{
  "head_dim": 64,
  "positions": "rope",
  "rope_fraction": 0.25,
  "qk_norm": false,
  "parallel_block": true,
  "init": "uniform",
  "init_std_o": 0.0109,
  "init_std_down": 0.00581,
  "init_out_by_depth": true,
  "weight_decay": 0.26,
  "decay_fraction": 0.69,
  "decay_shape": "linear",
  "final_lr_fraction": 0.0,
  "batch_tokens": [8192, 16384],
  "train_tokens": 113900000
}
MLP neurons of a small language model. Each row is named by its layer, matrix (down: output weights) and neuron, and shows model dimensions 32-127. Each number is 200 + 30 x the weight over its row's rms, rounded and kept within 0 to 999.
A block is one neuron, or neurons of one layer that tend to fire together. After each block is what it responds to, as a language model described it from the Wikipedia text at the highest values.

L4.down494,225,197,218,207,223,155,252,171,205,172,163,160,230,216,159,212,231,197,179,235,199,205,153,232,243,228,233,157,212,231,188,208,202,207,222,177,206,151,243,222,167,196,198,238,202,190,196,170,244,243,212,214,145,223,179,244,225,162,201,173,246,142,179,165,204,186,170,156,139,178,153,196,186,191,199,257,197,223,175,178,223,206,189,200,224,201,136,247,233,239,204,200,146,232,252,212
Indefinite article a/an

L4.down489,200,152,160,234,180,117,228,170,235,184,219,242,221,171,227,211,190,181,201,188,232,156,217,183,168,243,207,206,199,160,158,185,186,170,186,239,246,168,175,249,211,184,237,187,183,215,202,176,200,188,224,216,218,210,211,228,214,222,157,199,208,187,179,154,176,221,222,171,183,184,212,186,191,215,221,234,213,202,214,173,190,150,197,185,177,216,168,150,214,232,205,207,178,191,246,205
Mid-token separators in infobox data

L5.down150,247,175,236,204,190,221,171,192,189,216,190,234,174,185,202,200,217,184,163,211,216,187,237,225,244,214,194,190,214,192,126,264,206,161,159,144,203,223,242,183,249,198,153,194,174,236,226,223,248,235,137,175,176,202,179,243,210,187,212,161,211,188,185,183,267,210,215,186,233,189,184,245,152,186,218,217,182,202,230,187,182,201,181,173,210,222,202,222,198,222,194,210,188,238,196,168
L5.down213,141,186,220,252,229,317,180,210,220,175,196,302,232,223,223,125,164,187,187,164,161,184,225,225,217,202,202,215,174,154,195,170,207,225,181,225,200,237,246,199,145,205,185,200,151,228,214,163,224,222,177,236,191,150,207,198,271,212,237,159,179,202,160,171,184,184,230,179,208,211,233,238,181,222,218,229,210,196,226,187,155,217,197,230,242,223,201,142,234,243,158,220,192,198,226,212
L5.down239,183,185,185,249,214,370,253,187,206,152,214,236,228,257,215,212,214,176,229,195,201,175,167,226,184,206,186,189,195,207,159,247,198,186,181,169,196,239,215,165,178,209,189,170,186,175,180,182,215,186,231,200,222,209,216,245,264,179,197,191,208,202,99,179,168,210,217,206,200,215,178,163,219,217,215,188,223,230,185,134,211,163,224,210,166,150,198,186,245,188,177,216,207,165,185,218
L5.down255,181,197,183,181,185,174,162,156,188,207,225,250,170,222,209,189,224,195,186,191,206,201,226,230,188,238,217,184,212,177,177,220,243,186,213,191,165,229,269,242,298,259,128,196,173,186,207,182,236,186,182,232,172,156,181,202,253,245,188,135,182,234,214,193,187,197,191,223,197,209,214,188,202,164,221,159,197,197,211,243,190,196,175,207,212,234,209,179,233,210,152,201,206,184,228,202
L5.down489,235,236,201,178,181,223,177,181,281,258,203,246,165,185,190,217,168,173,209,240,161,187,160,180,192,213,223,249,159,189,211,205,209,163,197,155,190,171,229,227,152,205,202,207,184,181,203,234,235,187,168,234,211,204,187,212,224,188,211,196,207,175,130,224,203,183,185,186,224,219,162,179,199,176,182,198,203,217,206,196,179,162,209,181,237,219,182,233,198,244,218,165,226,231,201,204
L5.down491,176,216,236,178,199,426,198,218,194,184,204,256,197,211,200,223,208,228,193,162,169,181,197,205,230,191,215,201,206,254,214,183,183,156,204,196,246,218,228,204,93,204,160,173,186,215,238,178,231,212,226,197,189,207,222,209,273,194,196,174,214,167,116,171,211,197,226,184,202,183,224,207,210,248,172,202,208,186,200,174,127,224,245,226,231,185,228,180,226,218,189,204,169,221,190,225
L5.down638,218,212,220,208,155,205,219,176,186,194,197,163,205,164,194,192,184,229,228,168,144,202,167,199,175,135,143,203,156,238,245,199,230,182,181,214,190,248,197,175,174,201,148,202,200,188,179,200,175,242,210,195,168,176,190,196,211,187,214,237,181,167,189,199,201,138,189,229,184,271,203,232,206,219,252,210,175,264,184,208,160,210,195,251,216,215,142,244,259,231,239,227,190,223,216,191
L5.down730,189,198,256,182,214,497,217,193,190,203,221,234,209,202,175,235,187,216,200,151,206,200,167,223,208,212,211,207,164,225,210,178,186,177,203,189,230,196,219,197,28,202,186,214,188,224,210,201,208,204,237,197,200,229,176,238,256,215,241,189,189,210,127,219,184,194,177,188,208,190,229,212,204,210,178,176,197,208,151,208,181,235,205,178,236,215,205,221,193,224,225,180,182,211,230,241
Paragraph-end breaks

L4.down308,214,217,186,207,221,174,147,176,257,198,137,208,178,197,197,207,211,201,201,199,252,207,230,236,183,235,248,202,183,186,236,259,196,228,226,214,173,197,231,237,240,181,231,230,198,151,172,181,217,180,234,218,176,207,175,207,214,175,216,229,177,202,159,194,226,208,226,130,220,265,206,172,201,212,208,235,194,197,193,215,222,184,184,211,168,212,229,190,197,230,216,183,199,207,171,154
Word-internal continuation pieces

L2.down125,206,218,211,181,207,324,198,210,167,192,197,195,207,185,219,249,153,215,216,212,192,210,238,277,190,182,214,143,228,194,201,176,207,171,195,210,200,164,192,194,91,198,196,198,177,166,226,196,197,202,227,198,212,210,205,192,251,180,166,230,216,189,125,194,197,174,158,233,188,205,215,167,176,258,237,193,211,194,222,194,201,206,190,207,192,180,188,146,193,186,210,156,214,206,206,252
L2.down295,201,181,217,186,232,295,195,219,160,190,211,209,209,161,261,224,233,195,186,199,198,200,148,244,229,212,263,198,190,194,175,196,165,201,169,185,193,126,169,208,221,178,140,181,148,213,201,172,196,222,206,265,174,182,219,141,221,201,169,198,243,181,174,191,169,175,180,158,170,173,156,227,158,186,193,188,182,145,236,195,202,147,180,232,201,207,208,183,227,207,209,165,225,247,228,230
L2.down306,215,192,217,158,228,332,168,213,237,204,192,205,225,196,202,211,193,213,174,212,214,198,176,197,186,178,184,184,142,176,148,231,170,178,212,210,224,233,206,229,187,187,216,225,205,213,251,179,188,201,190,259,214,225,209,190,214,188,173,194,239,185,169,156,168,207,200,169,143,203,158,172,200,161,247,177,190,211,182,233,179,221,135,228,197,262,173,200,231,215,198,202,227,265,209,201
L2.down420,163,258,206,215,108,199,188,196,218,151,164,225,222,245,196,190,213,197,184,190,212,192,208,186,185,227,200,201,197,232,184,175,205,233,185,209,180,249,193,231,211,220,191,223,143,145,178,206,243,182,157,226,202,232,249,188,160,180,206,217,228,236,153,228,129,245,207,222,221,208,179,189,196,190,237,168,189,176,240,159,246,201,176,174,211,211,263,156,191,189,199,213,155,160,129,214
L2.down619,180,231,184,203,162,225,197,236,181,155,200,244,203,190,204,249,227,184,203,182,231,212,134,243,174,186,240,237,189,169,233,184,227,198,191,152,205,184,201,136,176,178,231,183,157,146,151,204,226,220,240,246,188,212,203,197,286,240,164,207,203,138,214,225,229,228,220,203,177,222,173,245,199,169,167,204,191,172,197,153,188,207,220,167,206,215,154,232,230,190,254,120,218,273,209,213
L2.down732,208,218,215,175,233,183,194,177,280,244,209,253,211,217,173,227,181,183,186,211,198,234,243,177,256,228,212,208,177,234,183,262,181,152,185,178,219,167,218,149,150,210,209,191,227,192,252,175,197,208,168,243,186,201,152,224,241,198,186,256,199,197,149,200,189,210,184,177,154,232,202,177,180,191,224,197,167,211,219,123,187,157,171,198,177,184,205,201,162,235,221,193,212,198,172,220
L2.down734,210,272,212,185,214,219,217,214,197,131,203,244,227,200,247,245,202,248,224,158,214,154,250,210,147,228,203,207,234,229,228,153,160,189,199,235,108,207,194,196,191,236,189,230,217,197,140,167,184,181,187,203,187,173,248,211,227,157,212,198,202,216,150,237,192,185,176,199,209,212,213,162,184,226,201,232,220,149,228,152,178,183,231,228,176,189,196,158,182,234,188,176,182,218,196,235
L2.down865,164,176,170,184,271,271,168,221,234,184,243,202,168,155,263,187,198,244,194,209,226,201,228,212,195,188,197,190,127,193,206,222,185,206,256,238,183,206,210,148,187,192,180,168,181,178,217,219,251,172,173,207,209,170,117,203,213,208,216,202,222,172,155,148,190,194,154,205,218,207,177,191,204,199,274,221,229,286,172,196,216,190,203,181,199,223,181,216,223,174,241,190,229,148,159,243
Indefinite article "a"

L2.down11,233,217,205,167,189,126,187,202,265,181,174,175,166,224,168,173,197,173,221,173,188,234,220,208,233,162,180,239,227,166,157,191,171,174,193,222,228,167,196,190,166,222,228,197,170,154,205,220,206,229,186,209,254,263,268,152,128,258,235,192,186,245,241,187,191,208,247,254,198,202,200,246,238,203,193,188,174,259,203,255,218,183,191,191,214,150,201,131,215,167,217,219,155,215,209,184
L2.down194,241,119,154,211,220,81,224,197,225,235,210,195,190,214,210,165,204,252,163,177,193,213,228,210,177,193,169,198,219,238,211,181,212,183,214,216,221,242,222,149,281,201,224,201,213,149,191,165,252,213,220,177,182,198,188,163,201,232,187,214,200,223,236,200,162,218,195,201,227,231,255,260,249,176,177,185,210,214,201,219,180,208,214,209,224,221,168,185,232,207,235,202,199,154,188,192
L2.down453,227,246,212,191,225,119,151,152,177,185,200,155,240,187,243,206,248,219,203,200,182,202,183,188,228,199,147,177,193,246,187,242,139,223,158,201,199,163,161,234,241,201,193,238,222,188,192,193,177,164,193,208,208,204,213,182,207,253,214,202,219,194,210,219,194,190,176,157,189,174,177,204,252,187,236,214,198,221,183,199,167,248,195,223,226,207,162,238,213,231,211,184,203,250,188,170
L2.down556,144,223,210,208,225,270,241,173,214,203,181,202,192,243,192,195,188,245,199,214,170,279,139,226,216,228,168,211,174,189,162,205,178,197,236,176,167,242,219,175,158,235,249,163,228,204,270,195,204,179,201,227,171,149,186,200,208,149,130,202,226,243,203,162,223,204,129,226,175,190,191,214,232,204,222,174,182,203,202,219,197,200,195,213,168,229,184,212,158,200,175,189,231,150,176,216
L2.down740,232,173,165,178,195,150,154,216,216,192,163,198,146,257,164,248,193,144,193,223,204,179,226,218,168,165,208,204,164,247,182,201,211,221,227,179,226,231,232,198,219,249,210,235,222,157,191,166,195,196,179,224,261,237,203,184,153,137,179,191,196,172,240,249,167,230,197,202,236,171,214,258,220,219,277,266,141,193,216,201,218,190,183,165,246,160,203,175,200,185,190,162,207,222,177,203
L2.down797,184,170,187,188,224,206,165,199,173,146,177,240,179,250,257,177,212,172,215,205,195,180,221,146,240,208,186,237,211,189,196,128,211,185,198,217,192,223,220,232,255,232,228,217,198,171,190,137,220,177,193,207,167,238,239,177,171,186,170,217,188,115,191,156,206,233,218,131,178,270,218,245,150,220,256,224,193,205,224,196,221,207,234,258,208,204,182,187,236,180,159,143,235,194,235,168
L2.down856,176,138,280,205,235,157,215,182,175,183,193,141,153,205,184,171,178,253,183,181,248,202,240,169,206,209,195,240,216,218,155,242,192,217,229,210,207,198,208,191,241,158,245,187,147,172,210,246,202,196,192,165,169,219,218,168,214,203,184,281,197,246,237,278,195,213,226,224,233,190,157,210,179,162,166,184,163,192,209,253,236,235,200,208,226,201,239,193,157,218,215,252,152,164,209,222
L2.down893,225,240,252,167,199,158,167,194,159,179,181,221,154,177,240,221,167,258,213,225,184,177,191,194,191,168,188,190,144,218,172,202,222,132,194,196,217,226,203,236,232,198,217,167,188,179,190,170,199,192,206,173,265,236,180,226,193,238,229,240,159,199,209,186,178,197,253,193,250,201,176,267,214,199,135,245,201,202,266,197,203,204,231,248,155,185,170,192,183,209,202,235,250,198,199,233
Tokens following numeric data

L5.down95,194,203,188,206,211,254,230,215,214,164,189,206,169,151,184,193,151,185,235,206,253,218,202,210,177,179,193,178,158,189,171,159,217,187,189,170,201,219,167,207,223,214,233,249,201,193,211,209,224,215,186,199,224,215,163,204,187,279,246,176,141,195,226,206,255,184,196,141,174,201,173,167,168,236,217,191,220,214,197,217,246,216,102,251,168,247,194,213,211,218,169,238,221,236,199,255
L5.down96,185,243,241,185,238,207,175,213,240,248,240,198,167,226,178,203,212,206,185,168,196,220,224,220,239,172,252,174,165,220,230,225,231,245,169,213,209,229,207,178,225,215,144,189,147,175,218,221,163,263,199,147,184,258,209,224,207,215,190,205,157,239,226,162,220,206,110,195,226,169,213,204,209,182,207,204,181,207,192,215,173,230,213,192,156,217,199,171,180,254,251,246,236,152,156,188
L5.down136,194,142,238,231,198,174,191,170,141,197,227,155,202,198,224,186,220,198,220,180,217,208,232,169,230,279,151,239,217,170,201,223,191,195,172,194,217,188,200,221,295,183,219,167,182,194,212,164,235,211,251,214,187,186,193,178,229,208,212,230,206,195,170,178,174,122,211,147,201,207,184,183,143,144,210,251,144,193,226,189,245,204,165,203,236,199,210,240,257,223,221,195,198,144,183,219
L5.down185,216,211,199,151,218,232,240,201,188,179,208,198,220,213,216,219,193,219,270,180,190,207,215,138,200,226,166,170,256,155,225,180,150,230,172,191,217,198,104,221,250,242,223,175,199,238,234,215,224,230,193,165,216,249,146,206,170,197,229,216,212,216,144,205,218,211,222,156,218,202,183,178,185,227,213,234,151,196,220,249,181,166,211,157,163,211,220,180,178,303,193,187,190,181,190,261
L5.down282,227,235,205,155,239,170,252,190,117,216,229,203,221,201,240,215,190,223,190,151,174,223,189,190,211,141,182,226,191,206,211,218,199,186,161,192,215,239,199,199,175,214,213,189,133,221,188,158,190,219,180,120,192,201,239,214,144,227,260,192,227,215,219,246,256,142,208,126,202,270,210,214,189,197,164,212,178,207,160,190,213,264,222,246,169,195,170,263,191,199,219,190,250,210,199,204
L5.down325,178,194,190,159,168,257,181,206,201,217,217,203,187,207,175,187,126,186,172,262,210,189,197,153,232,198,242,172,188,247,142,200,190,201,237,152,167,196,158,181,218,205,264,208,130,242,157,188,225,226,166,198,236,210,137,225,218,251,230,173,187,196,203,162,167,199,212,189,218,168,213,132,228,238,223,206,209,201,185,199,228,210,129,210,179,179,204,121,238,167,230,237,216,201,239,230
L5.down366,203,174,156,164,149,156,215,189,186,154,185,197,195,194,240,262,219,220,209,155,206,219,232,186,175,204,216,250,273,207,199,209,203,249,151,221,143,238,204,196,275,259,182,208,146,213,211,225,239,215,172,196,153,188,178,203,175,232,232,207,273,219,252,231,178,192,203,207,166,227,213,240,130,148,234,175,227,181,181,187,186,230,164,172,225,209,195,249,223,245,211,222,208,193,221,215
L5.down799,201,187,162,231,211,190,183,202,190,199,243,198,225,216,185,162,227,267,202,202,165,209,199,192,199,201,175,182,174,191,191,224,207,247,210,224,262,185,181,166,279,226,193,181,213,212,213,205,209,191,242,159,206,264,193,199,243,175,224,207,197,191,201,166,185,148,234,167,182,207,158,158,236,217,188,263,139,164,205,187,192,208,180,202,194,189,164,222,225,186,185,191,174,224,267,205
Mid-word vowel fragment

L2.down66,225,192,224,158,174,169,211,199,196,221,219,184,200,174,236,212,221,195,175,216,178,196,197,225,179,232,236,217,233,188,179,202,167,185,161,181,237,198,233,161,226,242,286,190,174,212,210,168,212,196,204,186,177,218,175,222,220,185,261,199,229,141,157,247,199,196,224,183,212,192,166,220,211,219,152,172,183,123,210,160,199,233,162,226,115,169,125,197,165,179,202,183,193,232,192,126
L2.down205,208,200,165,215,218,214,155,210,208,186,182,187,213,200,175,214,260,240,192,241,208,164,193,204,166,211,185,181,177,142,160,193,230,182,223,178,217,161,237,200,179,209,244,206,160,182,190,254,198,234,218,211,152,190,226,236,231,181,164,209,164,210,204,133,181,214,215,227,224,219,186,167,151,231,159,183,256,198,148,148,223,199,232,189,170,227,192,191,215,221,202,199,194,160,206,166
L2.down206,228,205,231,218,244,108,230,239,191,190,209,221,166,226,185,196,253,281,278,164,241,185,230,204,214,235,175,193,215,214,200,207,192,201,196,167,193,196,173,219,270,207,182,198,236,203,204,265,167,196,246,229,220,175,203,206,164,247,217,218,145,234,195,197,186,138,191,188,216,180,176,180,181,230,167,221,188,214,182,227,208,218,243,202,222,195,209,250,182,221,173,224,170,171,186,185
L2.down244,232,176,184,220,203,157,177,220,177,216,219,153,222,206,173,185,225,206,201,188,195,227,176,166,210,172,236,228,150,150,153,205,199,183,291,194,170,203,221,201,173,174,249,180,184,202,237,251,209,221,182,170,180,168,220,193,158,199,186,238,198,235,204,204,202,183,172,186,194,190,179,201,173,190,179,190,161,180,188,201,204,219,188,308,198,167,282,238,155,252,217,194,182,249,243,191
L2.down470,197,209,213,210,224,120,252,151,206,252,246,216,243,184,206,168,154,240,181,177,128,203,196,178,227,241,180,213,171,220,202,213,188,169,217,210,179,193,197,226,241,222,188,233,237,265,219,237,150,206,193,222,191,217,199,234,157,204,185,234,211,208,249,174,181,197,205,182,192,180,230,201,168,257,179,172,220,260,208,222,199,203,177,233,220,143,160,163,216,217,205,193,217,176,135,237
L2.down526,159,145,161,233,216,113,182,202,198,222,239,216,172,215,165,151,187,216,202,187,125,168,247,201,228,203,219,256,209,199,165,185,226,181,172,171,228,200,217,177,248,142,186,148,244,138,183,177,237,191,198,168,246,197,202,230,122,238,210,176,203,165,208,164,202,179,207,188,215,224,159,186,187,208,179,246,214,272,185,151,229,151,195,226,221,248,131,251,226,190,232,211,183,246,204,150
L2.down602,197,173,185,239,184,162,206,251,198,216,226,196,241,196,197,214,218,223,205,195,181,143,221,196,294,264,217,206,201,187,198,185,212,201,203,190,195,231,273,171,227,234,237,226,246,171,220,221,226,136,208,185,182,195,165,217,213,201,199,188,147,264,165,180,194,216,181,205,210,256,185,149,146,178,263,150,179,187,234,183,226,156,217,207,163,191,212,164,195,210,172,198,218,193,215,215
L2.down648,158,176,259,236,154,223,172,187,224,201,226,250,225,208,205,170,193,172,257,223,181,175,209,211,164,249,217,154,198,170,206,173,205,178,211,187,239,258,189,192,193,129,128,215,263,176,175,210,205,204,177,265,174,169,205,158,225,248,229,216,183,181,247,213,198,218,204,231,177,179,200,184,193,181,179,187,147,166,222,193,214,248,245,205,159,240,160,214,210,159,166,206,238,197,205,253
Clause openers and ordinals

L2.down52,119,216,162,230,228,164,155,218,188,245,205,216,196,190,196,184,214,173,175,236,200,177,200,208,154,185,177,235,200,186,200,234,214,165,217,224,134,220,165,236,198,242,165,180,178,224,241,193,263,212,209,244,214,137,208,274,176,253,208,185,207,227,231,212,211,241,235,205,222,242,168,172,177,184,184,220,238,206,168,189,217,201,142,208,219,189,214,207,203,214,223,192,162,229,209,218
L2.down160,142,233,144,181,193,158,180,206,193,237,177,230,144,192,192,220,177,194,224,230,217,245,207,215,248,223,218,218,165,155,232,191,187,160,160,233,173,211,190,222,221,186,162,222,191,195,165,171,221,209,196,260,200,174,221,147,196,199,191,207,191,200,246,207,220,223,206,216,227,189,196,144,206,210,229,215,185,206,159,255,192,208,175,253,219,166,230,201,223,239,218,170,168,153,221,157
L2.down184,205,192,172,160,196,153,190,183,227,223,196,208,139,172,206,165,234,238,211,147,160,228,223,203,179,171,226,208,262,234,225,216,199,195,196,232,170,186,192,177,187,193,225,256,215,174,203,229,213,202,182,213,159,207,176,217,208,215,244,215,190,211,169,239,175,239,229,211,206,232,230,153,196,180,186,177,181,194,158,131,227,203,210,163,171,215,170,178,221,143,172,236,172,204,227,202
L2.down290,192,235,168,255,207,221,175,242,207,250,249,240,192,174,222,199,202,194,203,205,171,181,203,144,201,220,163,251,142,197,187,182,238,183,226,184,245,187,197,197,202,222,154,191,235,162,232,185,262,180,212,157,227,173,211,214,233,194,206,181,134,214,273,175,242,204,221,221,193,249,188,239,284,195,217,232,214,185,259,214,210,201,283,197,197,206,228,221,222,221,234,213,218,195,185,227
L2.down338,165,186,191,144,247,152,177,189,214,246,186,201,188,153,169,210,179,217,231,218,205,130,256,226,197,215,264,180,243,181,210,179,218,206,213,218,238,210,226,234,225,252,255,164,197,176,233,134,194,149,196,193,210,229,234,184,178,216,217,193,203,231,240,191,198,204,209,199,176,218,187,196,219,250,193,201,214,224,179,287,186,217,174,216,190,115,185,192,177,194,208,171,208,206,225,220
L2.down582,148,214,188,146,211,155,143,231,187,233,155,210,157,221,224,217,226,181,238,184,223,147,247,177,239,167,204,249,223,163,176,190,255,183,180,224,150,244,207,211,267,219,243,230,175,209,224,186,240,226,226,218,166,139,221,221,173,247,223,177,205,226,234,235,225,178,182,236,232,247,182,216,200,180,195,232,200,255,208,243,154,208,187,240,183,186,179,169,153,218,195,197,228,219,253,204
L2.down857,197,206,162,198,186,269,198,178,250,244,214,255,156,216,198,237,192,154,145,212,116,153,178,220,155,173,214,261,230,141,176,177,186,210,193,176,134,191,231,224,131,151,216,232,226,196,174,196,264,207,179,239,209,163,205,189,226,242,214,208,247,187,190,166,214,181,183,182,204,179,169,208,166,193,200,210,190,222,161,191,154,249,201,196,203,192,228,196,227,224,240,189,225,239,211,215
L2.down873,207,165,162,167,194,248,171,172,206,229,199,247,181,172,186,250,213,188,195,229,206,200,254,181,183,164,204,200,245,219,228,196,194,233,201,218,170,223,200,230,263,211,201,122,162,230,250,220,200,181,238,234,195,145,204,211,240,174,266,184,165,213,259,236,205,198,206,209,241,203,237,188,171,212,223,200,208,287,171,205,198,245,167,235,179,232,202,193,200,163,168,160,198,239,255,218
Compound-joining hyphens

L5.down50,190,219,220,219,157,255,194,192,202,166,246,176,222,189,204,224,150,242,187,178,141,232,238,154,196,223,120,224,128,186,193,208,177,154,174,228,187,232,182,175,111,206,252,235,219,204,213,180,197,201,211,156,208,199,242,237,233,231,168,228,203,235,187,212,205,204,173,193,247,235,219,238,181,200,241,214,207,150,193,185,186,208,171,205,202,187,224,220,221,170,206,245,195,180,244,235
L5.down62,184,183,225,221,182,230,168,215,196,205,214,231,228,211,222,181,213,199,183,214,234,206,202,154,240,160,191,224,150,166,133,155,215,161,235,234,140,212,225,117,146,218,208,211,232,245,183,170,125,201,231,264,207,179,221,226,191,214,192,191,194,166,200,246,249,264,168,228,192,266,196,205,217,178,192,217,216,150,146,198,209,227,203,200,204,172,202,224,208,162,129,168,219,197,176,222
L5.down83,255,187,154,178,172,285,253,171,163,161,184,207,232,174,202,226,150,192,196,172,201,247,223,225,175,216,206,221,274,185,213,207,198,243,159,255,143,298,180,222,238,186,231,220,186,159,198,196,169,215,236,192,276,211,190,177,223,196,195,191,147,227,201,149,180,171,199,166,234,254,211,201,186,230,187,183,183,195,154,195,227,186,225,212,164,163,181,221,183,228,256,168,181,213,172,184
L5.down167,252,192,211,209,216,254,237,191,201,222,236,229,157,221,189,194,211,160,224,231,202,220,179,142,181,200,192,187,163,152,164,146,213,173,188,221,201,219,156,214,161,198,248,202,201,196,232,149,183,193,201,212,185,157,219,188,214,174,201,200,179,206,228,173,179,234,170,209,278,195,201,154,147,203,208,206,160,164,253,232,169,196,256,249,186,181,225,217,181,223,234,249,169,169,215,172
L5.down318,187,246,214,213,250,302,204,215,174,183,202,213,196,182,235,210,192,206,194,206,159,191,184,149,207,198,239,248,168,250,230,156,229,201,266,197,176,156,205,163,197,204,222,256,212,207,207,133,189,205,150,175,195,184,211,201,161,199,214,280,157,220,149,145,192,156,221,231,214,207,176,208,197,203,244,216,186,189,223,188,224,182,208,257,153,240,212,197,204,169,186,246,187,168,204,218
L5.down610,234,187,225,212,168,161,206,194,248,208,176,114,217,195,159,249,213,212,183,190,210,175,254,134,184,151,206,200,206,206,200,164,195,214,181,213,149,203,229,181,216,209,149,229,171,188,200,245,172,154,170,175,207,194,191,190,211,190,214,157,229,193,171,182,256,221,183,233,159,156,184,201,162,163,230,187,215,172,236,233,151,208,184,186,286,181,222,194,142,199,192,164,204,225,218,190
L5.down796,257,165,176,157,163,278,198,203,174,168,199,227,211,204,153,235,214,190,202,166,184,196,185,185,165,191,178,197,158,226,219,171,175,183,219,193,194,187,206,227,220,271,217,174,180,211,231,227,179,205,180,211,123,267,239,244,194,233,197,200,228,179,165,163,132,213,219,153,198,188,213,200,185,172,261,177,175,186,206,193,192,218,168,220,180,199,213,217,287,174,203,227,203,204,230,239
L5.down845,158,155,196,215,218,143,168,250,228,189,215,238,143,236,216,183,172,162,177,155,180,221,231,132,208,217,188,214,176,206,201,249,196,204,189,242,173,188,194,185,230,145,235,228,208,188,219,208,221,225,192,179,222,156,199,212,227,199,185,150,211,198,185,163,216,221,206,194,235,213,187,218,179,180,211,191,179,217,172,230,168,226,217,172,243,225,196,221,220,202,196,229,206,203,232,223
Second piece of split words

L4.down73,197,232,240,217,193,184,248,216,181,166,175,150,192,250,178,204,162,241,203,172,241,234,226,169,179,190,219,184,203,212,218,197,242,151,171,210,216,290,182,164,174,154,175,225,157,197,210,204,207,159,197,230,151,137,213,222,185,186,172,158,171,153,257,193,165,207,214,179,189,223,230,199,201,190,198,222,203,206,128,257,210,155,179,235,168,174,223,189,181,192,176,175,180,243,190,195
Clause-linking connectives

L5.down119,200,200,201,139,245,171,219,194,182,237,202,180,148,208,210,205,213,216,266,184,192,194,193,188,197,220,240,245,201,177,182,175,180,162,212,198,226,168,204,161,218,236,222,200,209,198,172,179,158,215,232,228,178,231,169,227,150,230,241,175,192,93,178,230,178,173,215,188,222,259,204,183,224,275,203,181,219,149,182,205,187,167,270,192,197,183,143,151,175,232,205,238,207,239,239,209
L5.down152,170,170,226,196,227,493,205,171,186,187,183,213,212,199,185,215,174,221,198,138,208,216,198,197,204,202,192,201,167,183,199,194,213,158,209,186,238,228,207,212,10,239,178,181,176,213,218,218,220,210,189,188,220,221,169,200,226,198,217,187,186,219,101,209,210,191,211,175,218,181,214,217,206,209,213,209,215,203,189,218,206,202,218,171,231,192,223,200,194,227,190,182,209,171,209,199
L5.down296,207,202,204,218,185,298,185,210,224,171,248,213,156,209,189,204,228,208,170,173,225,225,208,218,200,246,238,223,197,177,201,205,206,222,214,197,260,170,155,178,116,215,225,228,197,252,155,230,231,190,194,196,175,241,131,195,234,207,201,250,211,248,85,178,227,223,176,146,215,193,218,141,232,162,220,249,154,179,169,232,199,189,181,225,213,146,183,188,237,215,190,203,236,181,156,224
L5.down475,234,200,211,198,177,232,168,207,200,203,178,204,161,207,219,210,201,183,167,205,209,204,200,204,166,177,193,264,186,173,204,192,208,152,168,213,168,158,220,211,116,164,197,217,202,211,139,184,160,203,206,211,167,179,194,165,115,164,160,176,204,139,181,188,190,181,229,190,171,157,196,186,248,212,211,283,187,236,223,219,199,161,202,202,237,141,141,178,169,194,219,174,179,246,215,203
L5.down634,232,166,223,191,238,205,209,196,230,208,228,150,176,220,173,209,240,205,228,231,208,243,190,201,205,242,223,240,210,154,219,231,246,147,175,202,194,198,207,194,168,212,187,238,229,166,183,279,228,233,190,210,149,178,193,232,203,190,185,169,171,194,202,205,196,180,223,169,225,190,226,120,203,252,229,247,184,218,168,208,239,214,206,223,142,165,213,196,135,163,183,269,203,164,195,201
L5.down690,218,134,155,236,172,278,182,231,190,213,192,146,239,216,189,230,247,172,176,221,209,230,171,197,172,175,225,224,218,175,194,253,157,145,270,163,228,177,157,212,90,194,233,183,218,218,206,201,195,173,190,231,194,193,172,187,201,191,179,191,234,165,177,202,219,221,206,205,188,218,246,150,187,211,209,143,165,183,229,161,201,153,215,275,246,172,201,133,170,169,201,200,211,210,190,213
L5.down828,234,190,246,199,229,221,217,181,207,210,234,231,148,167,202,240,212,211,243,177,188,203,228,209,199,241,183,240,194,171,196,232,134,148,213,172,258,173,196,169,137,200,196,223,171,269,178,185,225,202,211,208,172,192,194,245,221,169,273,187,188,153,141,188,157,216,152,219,151,237,220,172,198,274,186,256,217,186,206,188,177,192,213,244,196,168,214,183,150,184,205,261,162,212,223,228
L5.down867,202,197,262,205,226,372,184,214,199,216,154,163,198,196,200,157,219,192,197,193,207,209,183,188,169,172,218,225,238,216,221,182,220,156,210,160,185,179,208,199,24,236,172,211,186,188,177,259,210,192,198,218,182,202,176,210,188,157,231,156,171,221,167,237,192,211,207,225,202,170,169,164,223,237,209,222,214,214,213,209,234,165,191,186,185,161,170,176,166,159,208,202,230,181,173,213
Clause-opening subordinators